Weights of a small transformer language model.
Size: width 256, 6 heads of 64, MLP 704 SwiGLU, vocabulary 8111, 15.4M parameters.
Architecture: LayerNorm before each block, rotary positions, untied embeddings, attention and MLP in parallel.
Training: 857M tokens, 18267 steps.
MLP neurons of a small language model. Each row is named by its layer, matrix (gate and up: input weights) and neuron, and shows model dimensions 16-207. Each number is 128 + 32 x the weight over its row's rms, rounded and kept within 0 to 255. Numbers have three digits each. A neuron's up and down rows have the sign that makes its largest values positive.
After each neuron's rows, "fires after" lists the tokens most often just before its 100 highest values on Wikipedia text that the model never trained on.

L2.gate252:064120112195124114127128085182153074115123085149135147063112164125133148086159127164082078139176081123093159130086150066143157132116152139102096162120121144120154063131152094138130148089180135107163148082108076134120121170173102065102137152139062200155169094097107065175152145156084133129174120133168120121140066145166161075174122105099154155060134171148144118154125099105135163130084142093155057121172091154111169177126173130126151112094149103130106097116117102126114114203128151207107123173074150139119152174158133170164129084108126095140121174086115133178130131163148097129
L2.up252:123129156131116106144111097111155073148118146109175094115182139140166133101132149175142117108178212120105132114122120152156120118096123198140157142085135121149170123129091103161086111096179081137147141097105130157097146068094118156120087116145126103138138089091157134135130099128103131101141116145173136163167139152136140092181112197076095085143170161170114165126111207086118166140122131089205164117134181164152087172165178167120135113111157124089086098095102127101120105168094158088137136185151101161103193169131105166138113183159181099123085129128098089113093101144147058115
fires after: "the ", "The ", "F", "| ", "Meg"

L5.gate341:121124096096152089126115074180137156140103154132091090098097203112111114147135115155138148043092099174112104134128145056093110082119108107137158102140142113125125137148111154094136154113142138123141111150117156128111150151122149150100099126090087114135175144121094098164144142053128068057088140079158096122096161117175093159106106072050073137141118134135100153144158126125089174143160102138154135169111127162174136132069168136187164159156095148082133154105096140092118120118225135115095194107119159144153134125158182098119170125173127117130082159111135134120142087165105120162
L5.up341:126115128128048146206147125097167150158163115147125180117114148182175111083146129175163065123103117087140110163089114114173154150121076147142079105174124143152182095131113092131140052175119082162062137073090146174095099165119122111124164122130163124093093126132143135139099122103159137125110109116168171128135151109109158093084062126104124171124130170185104140111166120087084130173125203115133056131114139192153115100115130065104124113123118138091119121150110135150141141057127181078182142143174119104155131155087095117155100161126112125103178157173092118098130190103147166132
fires after: "\n\n", "\n", "|", " ", "==="

L4.gate404:027139159070115147112117123128142079160094096067146142129158131088093161176192103164069139101143114116149140126156140135139127125060081155106087135127134127173140109105134122091090187092092134103164164080162187068125156118156121140167096158104123070093155154120107110177132119132112138155202093082152128112147141090169111138172129145107112143110106156077152109155172089168154079116173186132113165098155131082152140139075097131119155082159123165155126162120174134187107164155169163117112165097162114127151114088074182096184111184115111135186142185133106161117121136091150172124
L4.up404:116137120102138102108077126166124206173148162158103118178168150175107126097137164166101093131069162185134108131135175119087137101102155115147099151114141130114028138063112064098133163126147143156143105072132119096128130083168098150150148162104128113113174149130117126163152111117132108127169147104062122177143127110094123084133059111116132165149087160057169154155146152115111088091144105143152126187098042098160202104119120137137113147115122188140182068111135144156128138164101125104106049118101115116176084095155147141116122114097144097142126183112102080082128193119132162064
fires after: "| ", "University ", "ú", "city "

L2.gate396:108146106138097177163075121088083095092083118146148109117103134097111168070117195118162150090142153057154142106109139129112137060145146102112097131151106112186190080114123109042124043138125185113042085117106118121044107120116115109180133131133080115113118095158175103182130113134085133118182133126151100087125130124115095115089141187148084147130141108114151135129113109129092192109115109145117075149128086112131111155128165164166121136171094139169149099119135175143166095090081079122068173166102142112102177154061166120155161133156143139139130120160111144122143067123192110143
L2.up396:113116124150101151140070148105136159115162130119086160212121143116099135131112128150158091136110158164139151079121099104135104069161154160189130121157101084150191113116076089121081105152101170113076083101127131148091124151161088105137141123145124136060154117188136131129111127133100131150177123153178148143104173097134111087137158118153033155119168121119105124099138107134128217097081135130087096167111108120147107146060135090111052154136150140183146075125115046124186128094117135155163108140128176120141110117100082179150109164107124099157111057131116096118060132082128176130
fires after: "\n", "\n\n", "player", "footballer"

L2.gate658:161110130108136109127201062086140189047144096157072085149154133154089171157122103101128125146161139136150098154168094133098164148124116101153078139134144108140193087086174138139171085184118174163133133088143139078119117142090095127143100137162089125140150168090103068130115140138166107099138098152161139124100092094171138170134117115162122174125118150127107193068095138103125129141132127151122085185079152166090078104169133154102170091148152126099131101129126157102077084116081155126124104112111036103203156064136143155136142198136127136104161092108133120111082147102178121150
L2.up658:136146101176131152147163143143047147185138153042112176153131174202103087166142153038125131110130100083105096121072194081129160153181072105058139137122146159158125222105148176087111087142130145112128144124108171167144133152131146107120163105082074112155169187101135099152089110138109132174170151172109153110120102165121118115163167138163123142116105131124113109105098137103139133114115147159171110118124111074192152130126169099081117119157089153123092137139171130108204170090143104171133153138094117118075062123124128118096142103141118134103182122126091138169143121151150138103
fires after: "\n\n", "- "

L2.gate696:140160158099160191104186159148126113141152118139142115046124112075171107108165151138145142085094150136136105126106123130001144135139169126115161165219121108137161130160158133107164128153116178138140150090189163129134141204068134122157082091092134147139145104072175115150144133090135116156147124130117149062109189123163124159078138162099100123124145100105107076134146129135089140087095123100053111103138152154079121155145048138142076186091141123149104121104107177085098122141180128118127141141102127107141134135138180055121097099103139137128075101096170135087135138091078125137
L2.up696:129130116137141117050200075139173074183147077087117116110130124145109156096110109106130144122110122082163167123103142091142127156127115128153088157143160095115153116136170105167085173148152153084140155120164176083142127112114160107146128131168158142153137134137076175160154175144114069109135089111126158137151062111135138120142142112138162101189146117154098137093140125180135122113118148083137105101167153186082108144225128076168125143141090080084082155110138129065120127118115154189191097145110147126160115125165170120158108173100171047140040120140207119181115124170092175101
fires after: "| ", "\n"

L4.gate601:120134105171182205131175132171099162093120152155151172121145112103092110212173066097146192141135131146111027153149137114099103186148100115066184171137129128140072090192086086106105117134090084117113087189106133151104130160132136120131156195128101122152088152159154158131129152172087064152107147092108155104089193115171137147151173093158081077111105147134193096082127109159147165112129129097135088198126156156149135153163116132155116121113128168090160146144138151090158185101172124129162173174136111168145115100160151067194146124132145087147138124140129146141160100108106166113
L4.up601:144126176137061110178166099172166116171148144042142135128087153130131135087143145100111126052162114145135067149154113145121158075102113109092145133139076119152135167128101158122117151134147148156117124104145109085082156153145136124158097110119130113179154152141149082140085151128087113089138131151145088075106175151088123160103126168141110175189176155142146026164064097122078134152178142074119099114109114128124184131079137096166100181113098102127137154143106095119114112152105168053143168185104160194204095143128137160132110181129128131145082146117142123101176145162063143109
fires after: "\n", ".", "M", "|", ")", "% "

L2.gate38:141095151076119081068140126087130073081113137149082124130102111120162129110155158181121186129131120155099161134123123097139124073093141080132113123141107117149098143150131112114120136216144147132113132127118114153123137081136151164182162168183140167097085131089076150202117184126115147124218144150107114139111141180108145087104113085114124150132173107147120107179063170131145169124164113149138161173095067096152073142109160085149117146068113163149096128078141129179118151126100172106118110164168142154157115147103164081173151097138111086079176165168149094164192144133150141098
L2.up38:091150145126174106099098106128139110048143139072116137090112088144097161144171114198129085145124083117102145168137115165120195118124143165123117133104115170116178175155080112110190155114140155184111080132148134120154116144128139094106103153146072159120145134149130171139062211155083147140157126127139150158152161132134119106098128185160194140155150143152150139167135078134116097130087136081103122092110078097109129173096142161118114103118120087075090106100120166182122110106146109161168112185186153094107063097093091111180081135193074177143157107145118181196159175157144149132
fires after: ", ", "was ", "), ", "the ", "is ", "became "

L2.gate665:084124173094147101175090120149128143159121123048146118110123141137151209069103190126079104135110149188100150122100057163167136125118081105136100104079174085124116144114142097139061114153066172137226184177137118145108147104199127157103166138106188123147120125171149130143170149108120101159185092156110132139154170122114134132090122103125148125102134120186173152137137139143155158115125155078170079198135101142148102083120099164098093108096140106110083143033134116152105119132174143084090125212159158084186157131170184146109028158124180152141082154105146108158130140150116136118
L2.up665:115180161130094153168228103093108157115099120121152137117173137090114068131162152189128106137155184119135117113124160110164118163142138024111143093159096052146186136145142122125135086133147055079135140145102130161137122177167191162109107150137126129132149112154126123182043143115153122092095074164161094127096142102112163163145108134146136171083138125142125118107120120107151105117137150154140110135128106128123117069143147142105169073115163146123113114134069087151131138128112092077092110143094122089054080116134116088149145149176088116119182101152146159144086110158130140169
fires after: "the ", "The ", "his "

L2.gate81:120089186109158093119082166074140143070060183117127116063115166182150126161105156149143131098093122101194184088118096140122158094144112127089159143129166131125105111109113125172140133174042143142125165108138121181107121070154120118151149166108121095107123179147075153114149125153145126115072154129142181176137132192147093186111116118129142154144113165132098128116159081134133148114127109128143115110117172134144130157163207167166190130090176097125098157110150085081102149101081139168141134197140136169123148139162140092093129156171137166161128127114182101075144149108100136131
L2.up81:120126146134166057135129139140095089159169126123113101141151128160141144094154147124099134170169129109101131070104210054116143133062180160106094150149166120135130123178145129078132147128078193093128111127086127177125110089161102133113093144148158070108111095158168166106132117196157115210120134107131115156172163106111093124128122146156095133116112171096074179158196119125085089179064077115179140132068144086107150154099108175183137150116073163120131109060191163146197165165156138076098107104180138135092155122129114135119109126124170167117109080097076114100113074076100130165
fires after: "the ", "The ", ". ", "first "

L4.gate428:167093183114175122130107109184137152126077066092086096136129051147159173111089180088062130155089115146127115140126154186138109106113118079087114093191142116127097085122067163065098110108118113163132121150151134119116153121117104164140162160148137099150109201164153150127156117149155075106100159161082167190103112102097134148097160097152146084125108120165123167124123158155164158129117134110157130123134123152103123087089060126120103066123083174123136086124066163111150101134163097161104136114110089094190098102175174121175110139161159094176109157130114119136132119127142109113
L4.up428:144078121093152101093132125064125098067134140151136126125071141109082123075074158169177141156106115137140166142095115145156124079150114118097138142110168130149109113165107161130187133105106210121172160181088106102123070105129132130104095161181125142125110087166112116182044119121157098113157094144175100117120135064131068132149100091132184175128151152106165116153127096089166108104170093097072152097102068075159159099111133098104112118173155089096130194120107172132140159142114159141100056096109100118144144071121136086199093157146094181079128166131137128159157083109172128155
fires after: ", ", "("

L4.gate69:152131129091149171144040200125140119112132202192098114144146116104165065088152170129130139174128124090175123088053146132120108079104128144138127103124153127179127100193175145099141133050137155123153115192129110120137116133106145096098114085141117157083120132204118125127155131118056149104145151155109097111101193139136036163127068132132166123128092153115192180134085095133179134180139142127158158151111114096104097164141099094159106136127147109186126094125081109060170157113130148103078118140150153125164160109159137103129157185077129099165154133131185167176108142160096092118
L4.up69:090111168146135136131162138153149067179117102070072148119118131137147100112094163156184079110125158195062153125102121101113062126117122098100083094095157120097133070145116134178147133153108135148153165171094118100161078093151139102098119167087085079157120111113066102166111143130135061166039116075088149100173084161115153164118086130138130117128113092122112067143146144140135190124089190138143167162098131102120109104132120115171091138108115147120099171035136151158135098122098144172149110126190079131141092157185113138110165118135107134146132154170131121137150143121086168151
fires after: "in ", "the ", "(", "a ", "and "

L4.gate652:122102114035111074119046084107172097104076162073106139067132122131101169120148177159102126121072107119125115154114145136083139092128136144154190133070087146133095084128126154157123160106096107168173124098156173081095116054129164179117149168154137144111110150151118185144144162121137090089172106129142108131178103104181090134099145171122110141151174155168121161112115108143097171095115137129161124147133101160154151152102157108150096135113161096103138086113104129093098143144134122146157097187165106145172158102065225122093155106158148161123148107186088135106179153076095077108
L4.up652:132143146158142141154115124127136121126143159113163153146127172134104138134145126141128060108079089151141150107121097074152170110115125102150132122124133094145121141174139108021098130183203132119152126189134177066109135119183138087208113121141163142105147101146146129146086099146141110117147090114161133121082156140179191156128123114166131136118155123176097086121112104107138092079101138202113116121166106096148066110077109128161171173114133080132089119105128151242101137160132128148157078170122190143155084083114123108175142054158060162099116143120108161161110084176119076112
fires after: "| ", ", ", "(", "_{", "the "

L8.gate450:141126141196155163084141129155177096169164119134111141135116114111158107094160104147159149061154122181070110115138098118137099108143077131099141158144135184090155130140132117088114122067110124114147199164090201082140137199054136125173086110140114130141153124097145088171141196142160151123145132095164170063112102127121125120067061115117141140141092137114093079078066128140125143081092167126167130104142151110074081143118124147153118126106086119124141191094138104137126136151131129136105187170080148088189131105113113111152105104043148180128142148088156127163100142140151150087
L8.up450:083137139128146116130148090146170110146127115110116142179166134086147124131107117131104097097147097080136143149159141083090165128110176082176122085142167100088150107119128126053179221155116123117151169113094173121077108125090104125138097111156166126141106134110047154091162119143152181137122152121118146142154104092139155085129108165141075185149046091115126110117117131137161199131159123080178180146126157095184079125167142099189121120122190082124130115149220141096169087142115139152121093133109229179106072141199164102143099108116208158137141097083085137132139195099167117156
fires after: "on ", "On ", "| "

L2.gate98:114106127108147140129147149085154119127083098112130109149155190085142149098175095113151071132107174189085114161068105184120142156040068148102108101114117181112176122143131150149136070207192135169093125081133084145082177143147145156148122153162106088095077159158134104156142118082108154122107066109158148190132124101152140131131105137078113174071133141114121117158148117133144118119097141113180112164143165101127112134125119104200184149154101165146133140136126103098088155207124107184111096126155129182213153083130087127097106177099086150176178102115112158126128183155113124114
L2.up98:146106031143080108107142161142138126181146126147156129140120169096092172096153157162174100102070179111158104124095118102141095084093129185135084071117155136082175112133117086180074134106167146117143125163145209168198137125111173121130078110146087111133119174119165042091162150194095053107114118110138099127142139125111102149140145143144196129158142096167134153117154167121114142127109137084116169163127164159143121174107170104172107100134125103134124131133157147094100179054075073106143184134080150135117088085178120087114141121151110129110192085151152174080103134132138150135
fires after: "the ", "The "

L4.gate530:167106147035162124076114119169185158107047129133108095109136126105096186107196117160102177105112080130114055133104122137128121158123062092084107152159105143130164080129138187123129169090133118130113158166158157124083141149033112243081132097096139119168166169110101141109147173158138070118144158113145159034115143081074102164159118142165107132099156139135086144187157181176118144097087139068149106139163105145087111138136097177177119136106140135121128139170167140096112101157115121100061140140077089056157126081182170119150086120154127169192133163084120156140145135106138104093
L4.up530:150168113176146152102116116163098202141132125130087115148175153108075132069184134114151158069085127111149081121116133175136172084171156159060098175135135133107089186088126148147141106105128072080141123118192169126085115148112157152064165156117157192141155125106148069104150139159183065164112162148197188122143117132107130198101094150128135120105105079070110094188099083125135170130173180143160107136098131108084131090106091105118090131190091164157120121104133128094090120184135118092096164144054090069133110098187181096148106116095165123141086195142151148117106127098130077044
fires after: "| ", "\n\n", "\n", "- ", "; "

L4.gate564:051129110127108128099123127158109174188111158080091106083126057146177153127031137092123120155101092145154136099193162164121124127125105093142087176148135098174104102147188140111086165103117160143137182121155119130138127139147131179185118087176139161147114146148123186159161140119062113057098119157113136107151127106162174148155168128135161177101134122131132153110102103158154113111091117127023132134112139101080113071140120129114141065132169155130141098170129099071185134164140084121141141123102122125102093070129187131155093182118152083165138109119135141114187136126140132135
L4.up564:131134112158144123087118131197159108126068152176099109158084152109134128126007121119100152120177160115120118176146177089124078173094073105162104167123142089138155128147124117093007125086147132106081105105136120115100160165115119137129167132186190105152129197103056174108156099192134112095161129105141130151126129114124137053120154139156135198125150123131152141100116129124128152162126141145161153173134132112080146081151126092164140137190058128175177086167167107138086106166135101088142149166101182139077074122121139135197123111107231095198151130150166181128169136124109136086
fires after: ", ", "However", "this ", "while"

L2.gate387:160132162104117059171113086078196130149108144126127075146130123089127123040165104130051099146074160166124086132095117129162182149100111141123049103139119154122122083143158118124146159146132166142143082134106107141141077106102156174086092220144086111137077154143113146145137091123101120131113112149147107178159124132105102138064084156164180154137153136158118172173108130100190186151136123136146108087139175114121142129114178128130144118089090147097128113144183105071150141124125116139143153099191137141225120091130119079098108145188137127111132110104148083095161157142102085111
L2.up387:116101093137101082132147099139116135147129119232173051080098071122132116137154086162153181123134094165148136151121150087088081165121158125064098142123112098162142131122127157092105088132088147120125145155110080182120135112105101140161142188118077160053162150127144132159150049111089106119133126151137117141113102082142133109111146183155111177103180091121057167128101167146115158114102149151129152135117119082074108131164100194089126128049172119124136115093162123151131177099086103115124141069130105125088065144129085139108134174208132140113175119080148149137137128146188106148
fires after: "the ", "==", "and ", "The ", "== "

L5.gate386:117131123137156135128136098163114129117161133150150124117150079101112115132144105101135166084129159148054105060120109170102123117108166184140092130146158101133129133158100081131120127122074129090138121145152119150083082144130147174164203145194168153115139143139124146145135140145106160097159159124126142085121076155191102082174149131110100170079155139106144124133071112171161157093132185092122095082123166092111090165104136111142140117130194150159102091116107138104149053167169160112165153113156117124118098165147058119197142173174118123200083115080117091171119152105105167161
L5.up386:169077087145167145150136139032174137149158117159099149075148117126083122122106153191088079133120155120124112132120139149084119118109112150106136096157176167182070158106124142086110073169126209119130146161171091173132106100168139142134103124103143165064132123150110173176154118168088103157128140121143101147178162129116072152188109117157114174148083164133150064110175133114130114158172147135052072153059106105166128152108143129174149163146085121119167132093183127147102152159133085145141150158129095113135108130106119183111071124092140153145109169095109068159156119135078189072
fires after: "l", "L", "pl", "br", "gl", "or"

L4.gate112:122089161110113075109113120136100033144107143095091141143090105136102238157085134106105120150125095121110111147150101165116140122145087063153116148098177198115154083138134101134077149079127121148130132175110159115040150093135141172141132124119121131106125150143109123124095184185153088106154160145130130091141183106126104151143097119108158179108167174140159155143124162133118089146115176121118126092163148096096193116089080091127133095115124133160123116102125136130168134138138164148116099119121068071173088114141226108128163143123132083130146178170106112124180089103151074142
L4.up112:089142125088192104086134101137172109127133117095087141139180123175091153120106171092151164123108124107119102117147111161101105085161150086133110219163121128141101115180073151105151095077163115104107086129158104081123125101089171167153125133120137142134108135123155157122137172166084086091169129140170108139152095092183108114055154187091151159187160091153154095197080149138135167164129134173130094114175167127129160093091082099125116094123101143149159120096098171086106133105150145138081138096094092092132089128110168086172153181127153132158139144137130198135169089109118064153
fires after: ", "

L2.gate213:196153151106088160140096089060188038150088095200173093134114149164074151064099134182126113112129104138110080128184133084086108102127107151153115104147177194149161111106174144154101148131098125149142133142105157119150128131118149115126094089106125096137123196098127079156116112130130089149132159142105130113120130138232122106114165132122117206136201136082148101124195122166148115116142129124139174148139104124095108124095133110160105157116111165174090073087151187130090109166163171153146115186097154121140084109185120157159099143159147111086116191088114118096164114120087173124
L2.up213:086144145165110099057125104131140117174180154164098140108111148099096111142141130204135110118108139119112118138141126107181111147159137161079134143088172060119111088119156154125165140070072145108101093133127178079147125108069148121090152141114147106136126157080148083123166106103156159115135146137120124086184136168142164061197108218103092118092133112135104113119169134108122133073140140118189074176125130124110112158099067103104110155108108120159143078106164095144131144122095144110136149151152166109196177127163076098054120097109090163228134172105045120194198067097181147105
fires after: "\n", "==", "\n\n", "The "

L2.gate79:125184183117177091126062145093098176133107127160094145039107154079142104147136150118158145168148127091073110088136147136117159162114123192059121145118174154160067144163172046148155124191143168094143120125095071127106145139112171173042120147138130137095131098201136138121119082127084152156202119172179121185123122134098101069118146105130160112142139159189100176137141135082159165150159153108179149181118137141078134165123120079185117096094126120080140197081123132103098152146167134119174137135172094146141155155123173124147122128096155098166102103121176142126147157150112139154
L2.up79:119181115119142173105112138088086073127139131068142090127161118095137095144161115132156133074162136126100082127109117160093141142108117148145150118132148127156139128099170116167144133114156122107150178093106128091102108190122164172108163195115131139182094142114080082167118102100149142153142130098126080154126101106083132109068121160160115135150107146117117116101126136111171197082125136115123143207167162203170117136196102121126121174158124177059138169135098194138096173198152131108067136125109102162181068184121176103153096139151074132141163099083138147127073182130132109115
fires after: "the ", "in ", "The "

L4.gate471:086174140124133117199084174129183153142137111123122162100127096098140145113191138135037189148114122139146130145103154141070077111102080132094112160132162141194102167133144112158144126189168097165182152180132133097077090040103123172064184135119136104160136090105126111087071114096119131132104110080120117086099139136086122099149087185121134107140102174126097167113100134156138111142207109146122123103085146152143086128127084125156152074124119141144140090139106094185145135153147118127122109033127101113155079128163103093115100164177119121107145172124114126109142137058165169136
L4.up471:123139153127137094096197138132175152177125125138082110110131143124086084070124140145107081104131161153157146116130135069133125132113110123095082180188161154111130182087152097092089054143164174072133107161090096087149139135141125125132082054120123135081112075102163140124105081124073147124164176157162087059109110158097127173145146078151114141095163153022129139180117142126170120135130161132164215152129134069102124153100108130112145077107110133086112151136117114161154135144140114078049052103090132114121108063160116162158113118124174130098082141130122156156135148073173149170
fires after: "| ", "(", "\n"

L5.gate29:098125131151158141075100119154102099166124151178117117086159147131130123099137134163124162111166156070144101145085157117193119105153141142171167163087149122113122109091141133015113153149092062114136156106152139126101175101091092148152135152136111151100179110137131087104165136158147171146129168139183110138092185077143131143223111120114095148093125138088161120093091121118153148148101149128130144067140124124137123163055105143208176106112036110141098161151214114113145134146097129095098166210132154143117161115158142061140080102136127135166158157128157147116158119114151154098
L5.up29:149102130134138100216162150152113120082116148089153134109126138117151180097134081126092125123141168139107125171065136086101150103110170088153098193183127176155154153126043081134196154128117092105119100126149088103089144088110146094071211114097139111148163110143134142154195101139074105138154123113134112156080134140125083112111157104121179142043110127111172110091147165113169197162076133132107155135161151162095081083080159123100157090104149125090166151106118141099178045127157122081173113070098146150107096189116132140128141110117132124101115157121100137102128132101121162138
fires after: "F", "T", "M", "R", "B", "P"

L5.gate71:147084123158160168077152126087140146136157098134194152131121111198146138116134102136153062074127092074160162169154145120173141123107123125100214129135126169075111080131120109119187092119143127149115083118144131131086096126137135174175147198186056171104161092169164134085189146166106145073120108142168128165097133079127118100145155113119055089123195131175147161129116117177115157147168120170078111116121150087107109186186086142141133108154122127091123114067189100147119075191131114132213148207114101169131082082096173150096131102121195151099177084102070150067156112101169159136
L5.up71:167132137136143200136125135137115093126107061102135144152062114051128106077145116128150137120174127119097161080118212141124161078143094173073150132137111169114148061119154160080124120114118126082138108177117098109106169067184137140145151089110114128092171103095142150141141094120119099133188088129150100081162176181089081107168116134097109124092097121136167122147108109074101156077136095168145207131140172124172134119115098156119104095089140181127073116063157146102126097148183169146106123168119143143114104143170121103160126141140173129121122078161100059133144099139134158146
fires after: "B", "M", "R", "K", "O", "Kev"

L2.gate695:153141165090165100172135107125147145195131091132138130083090111130192099090115128131117141139142092094095125150124107136157135157122140112133102119100148158130189078130144138097170089121139116177172168114134083175166092117086059116146089147216128102163119140147074142199181182147147177104127090158166167196117124152148106114122111086077125150112159110132120148093113149144121133132138196127158114113166169149111120149184164129147112140121137095161153146082132124078114108149094120130097126163151117115170169104119144121066116113122144088195176179167094083117183125107146110124
L2.up695:120174131083115112172169170149097148157213148077083151118099094113076165118129130151105112085114121072117115098110198101139186106093090170016055182135087148140092112157074161080145144124166184154229128132078081167147107115052109148206111109140181156156124145127175194141116151150139107151097123123153105090123150108143147200117132147088093156130128073111122077133121072118087148080096070155136159124120144110131135142098105109123133130137084154123146125044127164096136123067204131168087110138131140140115096097161168058161136108102086126125116111148126156132123122081089137118
fires after: "the ", "a ", "The ", "main "

L2.gate528:110107168117138079158108123129186128181131108114186104099119087116150089130128168174122091116144150117121127116129145146157206115117074100195097114115130168163199098130081106160144067138164154205161108067131107141146128105159128121132120124109089125150145148129142087140176177119118165124185138161188109096208095118125127095147129087083150142145168146077128149093106150115136168123131118075150108114133119184071112101125125124130203106151093134153129108123120143067112156168125072100131123125178171084171100179109131175097116131096141128139104149146108098124179169108190106151
L2.up528:130173085074097123090100127090120124137116054140149209130080169149113163179122187174167117148126115095131123143114149157087123136138108151191113135110166139181134154133158114153136093120138127125109055135102153099093136116142110107078153068172132132104075117107122101146040103103100165135097143142142102139136135098180092127147119089154139081169117143075098100130133179109118106129103108092094137117091119120074096124128165087116093141176172082186143051182141103082110112165164165074153129104193115109075144122147163101112122149065117112103127098149090038107141117138170114189
fires after: "the ", "Leg", "cas", "F", "The "

L2.gate560:139162160060154125114169057096234150164138095111122112089134116146126133140100153060085131141126187153149097124110107151095153125108094119169082129113162132076181129083119125173109117162124108146146160052190068096103110172131151154075082169151110122068137135118107167119115128144105119132123126123092150114148090124177122161114080115067136108138160134118102064101169145129124181162083118099170098089166151171109079129159144119130183130114135131164115144159188162087132119141099116141149112178120111185126128203079161116137104160108197116174101121138059117104134181129061133093
L2.up560:182162121174156119084121129120126106189124081095125112095113100124119090121134123151101138116128184115095122137110094160099129131092166138113170118096152088099194152121185137126128131097164127133131081079140043163141179153086214149181135242149122099132119134106142125096159117115117173078099135165129123106061122163141135087159128187105121120080148168147138169077094111098131147160134124139143111081156142158169136141137119136121120112104113100164125135053150100109126118106067172121127138111082093146129108088188098089095113155109143126173100083130031152135129134005134138110
fires after: "the ", "The "

L2.gate583:146202133172131114090109152153124124077137123112099175091141101125100134129083113106132177156124116165181112127149151091101157143133117135121141154125101111130066123116138086138153085134075068092103117078176128064173104208076132125165080160164143116162182094107146100095173158122167109197145140104106092104091153134115201188082114139156084117116135143145109101181153128174130141068132145072099153096109091137132120124084083121142106162122062130099125173113116115175056169085135125128132144175112135123102124064188130144145159072127085166105146098118146163051199138128116151161
L2.up583:102154109141137139122112158149148053128110077131144125137136072121116045118109133128110130159058160123142115149188139113099124140162101149115149151101122110108158101159148131100083137098136159072086097147127139051163132143097154113155208132159094144160135119097100146183107085098090161089130125128150139191132108120168136084134118114113105174143169082185128121175132143165164161119138142107147120138095173118136130184129156113128114102203111188132067168186107152097133169111101059095122145141113076062155171099150138078133155107125140039131101084139175182109123142087169134147
fires after: "\n", "| ", "T", "uc", " ", ":"

L8.gate422:138116141182135113134117162147146117157084073109113140126175140094118118134090132144179150131145206141121143102127097122087114135044166146105166152105119133100181079113088074122143115096107095140107109152178154157116090143127123148153125132149141177116099124152138088132113129111041116123121101149118206166123134137199108118090151158128054174078119104156209105116083125162201140131137148109100147175142178146147066160115166118089102129090143113139149208100151103157135168188184140188163146108112134181134125176084105136105060151152113098130135122164161161143158116140092170132
L8.up422:125093148139133118164091128155101115157143096118204133140145057128102087145121176107150177137157141122122140108121087128120089064160094117111103153172194127066092135115087108117180092140176096150075079127164099110170120102163195142141158072147148173134080129167125159097098119181174120178190156157108115118128099121095135123171166094109103156090096129064166105170114109155138127150110155141124078086104170163132089103114153115189133152153165163131077088133100137111148110146078145111124100093110149158124140159117148163163111104149123110178161174164126108175097131113168093129
fires after: "R", "or", "gl", "br", "L", "l"

L2.gate217:139101138143137149122132138135121121181082055147152111117118171127147107071105173125081131153113101107167139148105098116085166122125072112120113153118220170090121097067149125167142109157112132137091118124141100139098163159113082128151128154088127140120148206079084111152119163147100088114133107147148141135139143217177120087132098107063189144159156130102120143132163140143144111130132190137140144132143146098068158131182111107116121107063093125139156118164160130078115133149096133165176119183119097179160145068208154153118175123173131166107154205112163159095150167133043085149
L2.up217:111104151100102183169144120092131143167086111126129159136151117106194115085148167138092085179071149138136166089166079096161178158136194129116136083077077115142159075139133089123082123135115186104166110181133130106135152097140093140147119200165123071146144059089155119092111200146152193118108146128178054180142145144104109087150077141141146173130139122083150114120149172150117163061182138144160061074150101114096112133127178132157196146133078142128149147131136111123117099132113101138106143124147145086126200126114080164120148156164140135161140116142121114102187163113135126151
fires after: "the ", "The "

L4.gate57:149114149136068093063126086181176150102062140128133134124125157170153116130086136133116185145167183118125142122157109067131139113136051116136162084163151099153145077152079102158195139098090132098138126079095193060125170139061141157115135081140137134113157147101111179118157149101096112182130180058178090078126133163119209105095063186097120136149078122128192074170153132112133136135133153110119150081193146126144173080084115130149104100124104146157087085109129134155115109096094140098090174147125118114126123169168085136080092148163118120192114129121145153168136134193140130140
L4.up57:132169133131165099063139132057176176144126139114082155116114126102147073083097071120112134086054115147107123121099152139089139150145183111099146179142159171173132169139153167117121127160136137101164067128166088082111131148077175159110118115180155154079115101182162122127182157098103136171167181147155138112166140148081167150113065149143143117096180117155143136165113091121146195117144086156120124164091107119208173150120092132134163112110141128150142100072124120154092138126151116116078132168111179140129142097107124128125154078165146139134091150137120151136128129112140116143
fires after: "\n", "(", "| ", "1"